config = dict(
    n_head=5,
    n_kv_head=5,
    activation='squared_relu',
    norm_place='pre',
    rope_base=10000.0,
    qk_norm=False,
    attn_scale=0.125,
    bias='none',
    parallel_block=False,
    init='uniform',
    init_std_down=0.0526,
    warmup_steps=200,
    decay_shape='linear',
    seq_len=512,
)
MLP neurons of a small language model. Each row is named by its layer, matrix (up: input weights) and neuron, and shows model dimensions 64-319. Each number is 128 + 24 x the weight over its row's rms, rounded and kept within 0 to 255. Numbers have three digits each.
After each neuron's rows, "fires after" lists the tokens most often just before its 100 highest values on Wikipedia text that the model never trained on; "fires in" lists the words (lower case) most often at its 100 highest values on Wikipedia text that the model never trained on.

L5.up318:129097161127100098096078130107133109137155158133135136139150094104130118131172135123131139165149139075171140125101162128136116123124149131123148140147134119116126108110102122155136109167125167147136121125141122153176121097183134135143155141133095132135134123106145139168160165128119135103122141112115125127115140147085109113143101147122169118154124102124099081125171153167100115112115105168123123132133132109158112133148143141140118068122096142111144160169051116142113135108133146100157110144072090113131168105146148095074104119127133157073151122090105101120112113136085142109081118151160091149143093115095131117146162126136130116118132105134123130147147059121137131109137131112140113120101124127121100113120132112125114113144145133098108139121153141089162094098083192
fires after: "'"
fires in: "s"

L8.up181:154097128119125111132127110205123106111129122141145135130162140132094138158152144143157128162148121126144148129136085076119142151166124138148199119155137102176086105115125118093153134151124156183090123146125146113119134146189118118118124140151102142057103150146125167153139126121109140139134122091158106135095126110127111106124158111136126160124117181128092135071139079143161106129083142155121104136131122146118182117115123113160130118120149126156121158137098133092173135119149123158106141131137093133156151165094123167108114121087107159106147177121090115149118126100133142142100138116153151121123128145123119121158161119157101101100102150086159143125121137137134086137131104122077104097138114090119118117145115120116156117138129085120118138121129133151129126154121097
fires after: ",", ")", " well", "s", "),", "6"
fires in: "and", "as", "then"

L5.up476:094154099140130129130176141154100131126120114145172133100145113160151097108097133137087106151154101144084141107084067115125121119228134118088105118109115127112108154119121130118156135109102141143125140148145113151109132149157137170144126093100183116144128101120119117088133134136137136105137117133176098103127057130169106136125097097144100145101111073139141129093103108135105146123118170149125105129129077129177117104135113129148134122136115108101137142102135111193119180112116119128110165146085098139129148121095092146092138153154141130108106142106134098090126102140141133092155127140124091153092142106148137167174113127130156137120142115136112141150097125128123135105111156113138137064102115137180134130153114102065161154107089104098100126144155128126122181125157095
fires after: " and", " well", " rather"
fires in: "and", "as", "than", "by", "to", "finally"

L2.up1176:116140127157099123155105170143140133087098166120102138082119168131113095140130129126092175149144091090123130109177147142154143172135092127103125133129132143108110097124142137103105128144132143102164127127180121137121133155113181128149171155068112147114154136133135118160152183166119150161103163120119119091117118096072171111124094130154149085134113120152072128135104105098094113123135128150135172122091102146165108118152208108102122120137107108122132114101137125146131150099112104172129158152117092160115097127139150131111102148101106100187117153135111129118153105115135133164159104129131078133141149115162123137171166111144146140155106104127138092125114095145130069096123129118130123170154131116112133149140160164166107154121122134135112121148104129142147131104127095
fires after: "0", "9", "T"
fires in: "2020", "2026", "2021", "2022", "2025", "2023"

L2.up893:131130134083098149177143146133110146127107113128161103120141103100111140143077056160171125101147130070131158149142126143111138098106132148124139109143161150123094088135140145160118156126156136109137126092083101170131117151139089098096113106139132119112104129122117117140139075127129107099084146123144127129099129129107161168116135121102140118141092159166161169166145129128118091077106147080109146134151123108153125091116088111112125127133130128175121091133149126121111141125134140156119145115101093115121094056132178111158115097151118150150153127163135113147158153143137107105105131117137115095145118136122157126089112096179142121105132146095164153097168128061157146148160148127123126115124134134130112078136119126115154168115144150128062142145112090097144142137155086
fires after: ")", ",", " is", " ", " O", ";"
fires in: "is", "was", "born", "and", "an"

L2.up525:095142119128142109148157137112132120126106121131154111109155133099113110166138143109109128112110134127139174117102122125125091147113145110120140121157107127149100102105119139168134161148134134120114125137149140135168089096135101132138135055142145119128121118121154183140081151151107118139145146099119160135123165087130122099120113115090105093134167106092112104187136133143125126119135130126089153113182118155159117137146132130090123129103103127109123094146129089129158072106122095153164097124092135150147130147161080079119117088135103111111160106128098123135080106133124153145107110133119114109139180126115135103143119124100138116143179140163153146120113108100159156094130122145178129096156130189156124152153118123167110112089112128115140116124183167147083114149149158
fires after: " the", "2", ",", "th", " Second", " his"
fires in: "first", "2nd", "only", "a", "secondary"

L5.up77:195154101144150120120123126153136099159121129127128113114145141056158159137078127167132059137127110157106105147106144147118156159176069108117138129097097131117131138122135141118123138134127121143121131140142107120084122148165087127130105156143161104110148111077161159091087151153118150120124141104106093189131097185139116134113111111083138158097085108162117104142117122119082128112151138054152120122125129129148101077075087125146167132132125117121132109137157133150125185134115115148154086135159143125150132149136150162109163131066106134102136125155136152135152119097135144116116139134137126121102137135145110108098097115130134128129130133118107051136135104141091135139153114072146102141096129122097117140163153111094127127135100132125080147118177128152146098170105120
fires after: " University", "-", " returned", "1", " In", " in"
fires in: "of", "to", "office", "116", "college"

L5.up781:113136136120127142094117103119141135147117111100145149110159103167128149154105092141087113091075119079086134114120167116178133141118113111104123137132164121115103132075135120161160114106145158111085084138105155111130114133154166100094174128128126150077123112138106137113102130123129124160159105174146136112176137143114117148128109109122142136142145157114180118125090155114152077133136083111087169127158128171166099125110077114132189119135120096104127162124143143084132145100125132136145093132145168152123127098110147133123158163112124099138124106107136128159092168124114112127124118152121122142156129131119157123162101117121165084113159163180155145138159125081132138107133119115162089111146164154108156084130101169127137134114126109094093087116146129120092115140160145
fires after: " of", " the", " ", " among", "'", "The"
fires in: "the", "of", "these", "two", "s", "following"

L2.up939:124128139118118104116110171153155132131122121133125108169159082094120141107145118099157164134147147170125154094111121104134122092112123109123104113149127078130119174099115142098140143098149122161119142140089158130130135079150148094178147108104075130128116152123101167110128154093123110129133176137149112136156161124164150140154161130164107134135126109133119108077074119148135150135150102137180121100147139137163140154112118115135110142091159122118136152170092140116128092123108157141138141107110152162088120130167160097143128135154106126116150118087100160143123147136099107158110106094045108104117113145086130127093107197128132155181139108149119144123147147108136150151140091137114154101130167115124127107134140153144147164154101101146168161121128148101124104138101163
fires after: ",", "s"
fires in: "which", "that", "both"

L2.up450:138132151066162108125126127142155141166121138103182123123137149120141109131098109168139126159188118093095132150112159146096142114138079107122139128163122095130148140154105144115114094144068130095122117168135115101130109151146179081156093120097152128120074110126149096135149140146133082134116125122130127097098157129106137165114132105204170122134120161127102150149100114065150100174124113079126132114172155079122115129114119156145126126143127126107109108124124125152142142100115149138123126131112135108094110138113118093125088127133134120155128153123159135096135140068119153142113137099143155145173130136123138154087100135121150150148151126147118126133119113103140101112156120129115157127140106146119051145132157136176154125105160113137091145168151171131109126129118160
fires after: "'", "("
fires in: "s"

L2.up74:123175129157127125129129122100109128123101140110121183138156133156057107083130105111140153139162110124109115108141135136170054145154140169083125146118101143111126082124127131107092130114153115109146145086120142190138120135111100124139125091111151138116143135149156115113109141134167120140107108096137145131136089156083142142142101153126125127159115104123117141109121157058114082092144109101145108072117083195114144141149127128118125148154100140145093136072134134097124136136104101145148129119164147135140150140165080106160134174170149161134126154156138146149112132120129174124141098117119148107145111118114113109088176169116127131113131085127175135128105135137130094114141164111156133150112122163186110108141152117169117164105175089111134117137128105146138143126114145
fires after: " the", " ", " The"
fires in: "first", "united", "third", "key", "world", "main"

L2.up679:122096128121159117120151162117124107102111136114137157107139090145090091127150147104157143166113147135075118140150114107182123124109169163093101106128132133151075126127136171115113135116137133155117184172144126112127129143108128141120138082210127142128132137136117162143116132107119123131108146130119160183130126152157103157146136094148166153110147091138121110154155129124139116150124103169114095137121151147101101101120099111161107171137110114118126083109118132119145110103100162164109096104096104139154124103208119098117096105112102092097121107104100112144093096097108111125132125157138178121103112142091136123122153154166140124126131140129145140122156155127126109104130175131158128152122164095107093164136095114112165138130133109135090104148125155124103142137110140
fires after: " the", "2", " The"
fires in: "2nd", "last", "only", "best", "most", "highest"

L2.up232:136107136151151114147110175094179126158111091097145089136111110123108102146144138092164131122110141119108132114110115151089110124127104145164147142083109121129162154142119141091158128159111093120096119121100122115099135119119136079157139157152144133125105186130140119145138134124099152077115155116077156132122113146139149132180177113167122125114096106143113160084130144118102140092135090125109122112152121130118119082166137088087133152122129106125110107111172094157126134103081145145141113138107078140131128123138131139127114125138148103157144138131113169125117107161111140138189153126124137117122150156168119112101126083101187139090138123183120114122095077174119072139115158095104128126109126176143111151105158119139141155110170124148110099108118112110134120144132150
fires after: " In", " in", " the", " At", " to"
fires in: "that", "this", "indonesia", "west", "atlas"

L2.up474:145122126136146101145113098140101081124145114112112127151109140181127122130133112122116142124113192099091119121080123131084130138166146159125083112107136122144128108111114123132129091113107129137137148129089107108143184156128088106135190142136140175090136124126140094107122125151149126162129126132158126153140156137101148140127114136100128152132143117135118125116086117139142105151173082124120129090118133117137144108137093121136123127103122155095135096115125155114118101114113126111099127123141132128148097109148138114127133122067198099128159145094146128118120085126082148085177112113152133130142153126140137133121118177157122099155178121132129139145091114097111124161135139121111126183134172190086097123117140114114153123129162067144084100126157132135095128094202123
fires after: " the", " The", "The", " his", " their", " its"
fires in: "last", "first", "following", "only", "own"

L2.up1101:133134122134149099183155154142110162123109113132136128100098134173165121130140169125152127090103087119133113141150140133161137105161109157139133130124133142115128155130115132119114086126125138111122126104143126104113143156117099126130157146123125120142086151143129107083156105160111147121103137113159097122109102177109142107176148122156108135138101142110125122134086110154119126122123097146141158119133183154144105129159154115117165140111120149156119154202093121148148152116167153155118136108139085124084140128148169160131098163131148097121140127110114143137173071143130101157122131083141116158079153086141136095103132116105129102104117102125118123159090140117110061117130126119134133104139137151122116150096165129103116156165139117121114142105076107152108110122108130
fires after: "0"
fires in: "2020", "2021", "2024", "2026", "2025", "2022"

L8.up1203:113116127131131136102144133105079122129127094139147143128149093100113127150116139141167097114131114163141109147116134113150156119110107151103103130146171115131163134123109143095133124144113100135095103157133145110179119121104163166149127126151117072109133149116122145133133108098145127121111150199128097173134104138150122150149142160161157163068088136132141178145113098083145140067153136177136137126131136178173102113130126144120129162097157079131101123137105127159142136061089100135145136143119135141121127118158120148126127121132159142193119105128137099141131100094154119177131132113146162104135100130082105111128169129104127134131143154110167134129145124147149107129133131119115139051148134146123125144084135114103082144124126143145134147112134145133151128116143181
fires after: " ", "\n", "4", "0", "1"
fires in: "3", "2", "4", "5", "6"

L6.up362:143099114134088152111091123188146069092121127107161115113136141107130192155118145119123126171130102106122131157117145114088133081160152109101121111147122161081141104149142121105116105088131147093129097134135107106117149129203161146124110136078154128103163122135145149086144154095130128161114110144110190129139118125130144125117107141063144147178147103117179083101105121101128117109122130181105133132140120127162131128141140140153181119117130093138129132127132178149162124136125106084146125146132185137141102112164117137105097118127099108168147119133134148127114121146126154124153104165108077078068152160136177140131076143126115096133152171114134118126135154103128091125099119135146158129164139157137155134102101160131139147138189124095112135142147115111128112146116174
fires after: " one", " there", " as", " of", "The", "There"
fires in: "of", "the", "were", "are", "following", "nicolás"

L8.up1127:145174133145137144089183117158091126113124085093127100153119075136132179119145100137145085161097123164135115089118135124105171095122099158129135115095106170161154110154118069103125139121123162152131094146151162119125142086096103080140108173131147182127137135135139111114105164119121147104072125113154154161100117148141081152147107110135147088132152106124156157161167095138132130093130170154098124174104136131133121110102119120159173125119122133132071126123119108147103148117111100122151134095142112159128137130127091132143161132113118113111070103110130168099123150169155144141154095170131149103079174131145157127140162141155136150152145105111145156167149145106146109156132142144162110129155132102151113125111152124147135166173103136148107101134150152127128126166137141
fires after: " ", "–", "-", " Ja"
fires in: "10", "1", "11", "12", "100", "15"

L8.up1067:099177132165181154119148100130110170106085127127192114107151118143113132092145114138117105165107118130122118118123132111113187166114098116113146140104113150176168141135155115134095141116116193127137096130139111111152130092147098102113156153125110116151093143151093122122101143148131088100131127113138155155086152164144103152119149126125126133124122121063159122071140135148071093121160136111112094134128132108143120157113118125164153154080132104132097162142139145140120163099114088118176103128164111112103122124084156129117110103093108111111136124078144154081116164139146132134125128132154117143122117124148114137122176127131098159144136131109120133132136131077146094144119123106109097132176127119135099149117141111077172141135144089073088154129141117198115142119121116
fires after: " ", " ("
fires in: "1", "10", "100", "13", "19", "16"

L2.up721:145116098183110150157142123156145141123111108076126141129110151140097141125135083149105177164151120146083127133140100146189137118107050150122088124134114120121154158122125083139126118123136133127182116168077148100147101129153135142097122138071146156132086113154098120128147116109129153111107156144106158153156106115124146130138132117137114116147098105148147112121139148145104152108128119100137096111100111155148097089162146105129178114160094144115123138135112136178157084132100111107117162101139144092150176165121128138130153130157133136167145128172155117115142104135097144086141110137165124155080114133122110152146150140146108143127146117135128122090156175117109149133128147110153148157103112119141140100125131134137138144123157133140137147108079142090125108123081110
fires after: " "
fires in: "0", "08"

L2.up78:125151138125094088153137141116160168118094129138148135073151156135106142110078132110123124104132103153156109126090170172149104105133126080128150085140089075148160094115126163149131161156125090103158132143139140135134099119107110125100130109118130138113145169153122156115123161065123136168134124074121113146121150119094135175149127091133110115094078121115170126146145150112096082091120169094117161109107170131183119140132150123103117150147100108173142115179135113089126112160088129133112127128127142104096119100135112150123138116111147128104124149113104154129123149133135104189130142141132128124145121108120142111110119119102132100137134164123145122138143170138119119105116131119173139126126143116091170114109142130143103141116106141144170108122104119120125119104077171
fires after: "0", "5", "2", "6", "9", "3"
fires in: "august", "may", "march", "june", "july", "september"

L2.up1163:112151163128111156138151149153161158157136135144146105136144139106159139153178120181147126101103147122158121143133124118095116176172149132143143135182103148126125132145140167114117145154097153135111126070069117129135100126101112147117131125136166128135121118158138120119103153146185123109157155112127137104099141161150139123102157145113101147132142132150119145122063129111172147133097106100098164150112095136130153115095126119133117149159140101128144098173111149136113115118148139138094121098172114098149139092128101139129175162177099143130149157095081107138149121120173137125115163123143105169126111143145144147143154134163102083118111084163137165164155155120098100125099127146170150117156167092121144098094140117156134154157088152135142142134102117099175092132153202
fires after: " such", " well", "s", " has", " S"
fires in: "as", "also", "sr", "has"

L5.up463:132164088129113143156104116111120129134133126084143100162159116136125139134169120095110114116101134164112110113109152166174143146135120064144111086122139118075115103114137092096085118153088144149083093082108125146100101092093151150121129094096151127141124118097123116168134134134072125099183159121134176147130089078114128095147171141171132116168129109156121086141132142075121143146138132102100099134139091127142110155139149151131153134142131118167139101144086131117106166114108130146107134175112123156111144113108136128135100116085101145148095118125144142118109158157153121147167122126140103130109100177143104117145120151143119112183127126128136158126100139150133092156135141155142132116164185125163100125148140141126093136136107143141125089112121133107143147131096138
fires after: " (", ",", ";"
fires in: "born", "built", "married", "established", "founded"

L2.up248:113192139112141166180145151138128134147116141140149165129126113112126139133124148115142152099134141125093154125098104167111121170170123142125106113161128138113151097093154139130105113134134116074141136155105122132095141143159171146140166159151100124130133126163082123090156092162096078133177132151132120162132093137076109135127152145141136117160087122110099141154058141115145148158121142141127116119112128122120137150156165106119096135136154095148134079142151142118117083151154161132111189107153112131090151129117081109145162115134152126119181100123150126119156096139139125121169115120134125192164123109138130178128130138099111062118150106114090146100130146135150143111129154143145124130115113164097138068121109112107160130108123150106129110141116102114155123110126113
fires after: " a", "'", "2", " ", " the"
fires in: "s", "new", "ha", "full"

L2.up392:166095132106100083099140115122191132156143158066084138176149137119102134168083137145133125111105128095133149137106136117128151133102142101164119101124143124126128123132114121110112113146138123132128109138143134136139122156162104134151112164138090073112156127158118156103130155141136098118118153147127128138127161102122089176113113122127132116176117126102106156103143137127116154132136138148071163103110152145106173112113144140104095114113152109167092118146141094094134130117114101132109133138120136131111108112133139093137131118106093095106134138147116099099148087112099143148125106120114100086082158186172141096138064131147174116138144094143136154082163068173127128102152120120083146151129178140148102107156109122131152128123136117116090153147115098143085126161120101
fires after: "1", ","
fires in: "11", "12", "10", "116"

L7.up533:154119129130166166125129122177080163155128114116067177144150120123127123107107126152177126127104122111137163136140126145149097138149145128125137128120123137117137127097095147071140115106083082097129143101103157094131166120160066106124110138136114118116113123105108111103122141115144163137124167137115139147114135130128171147144096124127107125173126119109185148192101081099152121074109108152101125103135148125112078112096107160081135126122161090110114131164131157122122168142112150127156191121107115144146124142169137102098145124103179138132109152133146121120136117110098094064103133108113146096149151155117101124166117125109133194108134133139172095104148103152092115146142109136157137119116121109123134145086111095074129160111108186117138138130142147114143100117130122
fires after: " ", "1", "2"
fires in: "2", "5", "4", "3", "1", "6"

L6.up63:135156107160120128140118118163166128143147133093078161154154095115149167126149143125079144105131138126135190107149125113152136117152122112079112118151135145148093111130147164115128104142157147101115070108107147137110098153107168123118105136102087191150126141120154156120136110136095130145132099147124160085153105179128118129156090129093117134163113137134168126129128177099144086147091122122112123089139166149103116124123152152114155148125113109121126171111120153121124131126129110127165156153137106121130126094128122082131118150107141134129137121139127123177113154099151170118181101163139096121100130114123131090133165145105135098122122109107148159152134137108159180131119131120120102111114130126177135083120114113095137160158107152172079092145122112112105097122176112
fires after: ",", " is", " the", " a", "),"
fires in: "a", "major", "of", "an", "only"

L2.up1066:142138112108161125137106129127132102107144130087136147130064144150137121155127172108142124137152163149132151123156119122105100163134147149169151124155125110145105193112118137117137155107153109145108094140107117080146115117094166127125157110112154098090140109139103115129095153135112123088073150156152169087140115085135159158136171101123109125123173108137147129149103145118126148143078128152133171101118127138111172121109121115101157130163180163109116114165114118100149133114089153152111168166092087172099123108149137148135151156150136147111108117142142161143147145117160135192139128116125090119106165159146105088149121110124103190109099143102124120145111168135142143115116152107154127090103137147148116112140120155140111137110146119108118109112105167148109124134124156
fires after: ",", " well", " west"
fires in: "but", "and", "as", "or"